MLP neurons of a small language model. Each row is named by its layer, matrix (down: output weights) and neuron, and shows model dimensions 48-175. Each number is 128 + 24 x the weight over its row's rms, rounded and kept within 0 to 255. Numbers have three digits each. A neuron's up and down rows have the sign that makes its largest values positive.
Before each neuron's rows, "raises" lists the tokens whose logits its output raises most directly, leaving later layers aside.

raises: "ling", "on", "min", "ments", "vin"
L2.down245:108148107140094124063124124154109160155090074115112134117074120150121148113125125185145122122138113134100141169141124153148090140131160089152152140139126131113146148154140131143114142108161145092184100176161155138104088105143129124134133154117155132141105122125152153189065127121134117120125100145124097139149154144119132097119151135107175128132054155170120166122130124151131139140127

raises: "le", "les", "led", "=", "l"
L6.down154:124136133167087153133117158143091108114153158133160119127122146096133146153053141158108096105077155126107108144091096175094076107108133165102126107157132106160127131140124150149137142117111125127142094107094149178106118119146146148105166099165157106106124119153100129096095084068102122134131120158148121094146111153103114103110071121106147128089095139141145112103132115128123118123136

raises: "i", "e", "o", "a", "ng"
L9.down249:143130139108139093094114158154101153154155131115153127141086166141132132129139145089137103110126090142085127108140155153137122135113170110166154167115101127131092117127128089142082095147130103153140161123171105155107148166082153137126157092125134109161143115117132112122117173111123151172104157128131123134098114102142126157172148079155130184157147135128102107116116181108126142128129

raises: " include", " allow", " occur", " make", " have"
L7.down104:127144128138122150121119145171122143122140139179118146113106129133112143131130148117096095124118167139137168081126128131135147116124124143106127159124125121153159096103100158174095124118068135143154103116097100109139098143132106147143143158129114140173151142120087168142106141134123138139133103097132122091158111104136127141100094109122125134164117163165130175159090045140157134115152

raises: "\n\n", " by", ";", " from", " ("
L6.down124:107143119162120128130122128131103135150126126127113121130085113126157112131106122134131101145156112121130160126132174150106144111128126101113106106115136118137125137124121111110144117139085135103080162119085107100147073098111131209134140124110143104114133141090135102128167088149130092141175094094139176101099134135175141165149128167139121138133155109125140124090153152132138074146142

raises: "y", "men", "man", "ye", "oper"
L7.down22:116165101159138149162126105129156109157116075122130160143105071146134156124124138150162091107137130114138145097114131159142124123110115160192143103117139158131099103093143153112147118089114148135172105118064131153107093093149158113128075121127145165114131112113140119150121099075146137072142142154136112155108094103177124168132156157132123107126111101116136133160131118125111114109106

raises: "kh", "ğ", "akh", "h", "zh"
L9.down213:140126108158129107142147144131141097122166144161137117129100123127122113123133118123135171144147107152095163147154141110153127152147141104131077142118084136171106098142092131122103129143119159142092130116255125169139151147135132123128118171113128166063110114177176143125167104133127096145088125125134120119115125102094111159140158125117120129120123128129152100134139146152176098123129

raises: "us", "ally", "il", "shire", "ote"
L5.down242:134118130105171131089115134111116121146131140134092115120114124130114140110118109136134125142118115141082115109098141134187119074152143164171110089160096091133089118159194097101117132100173112118107119160166129238152086101135152131130159159164148128150115110149121152120128123109183152115119109097122130119138135130111138101095148149142125147116143109114101131122120142158129099145141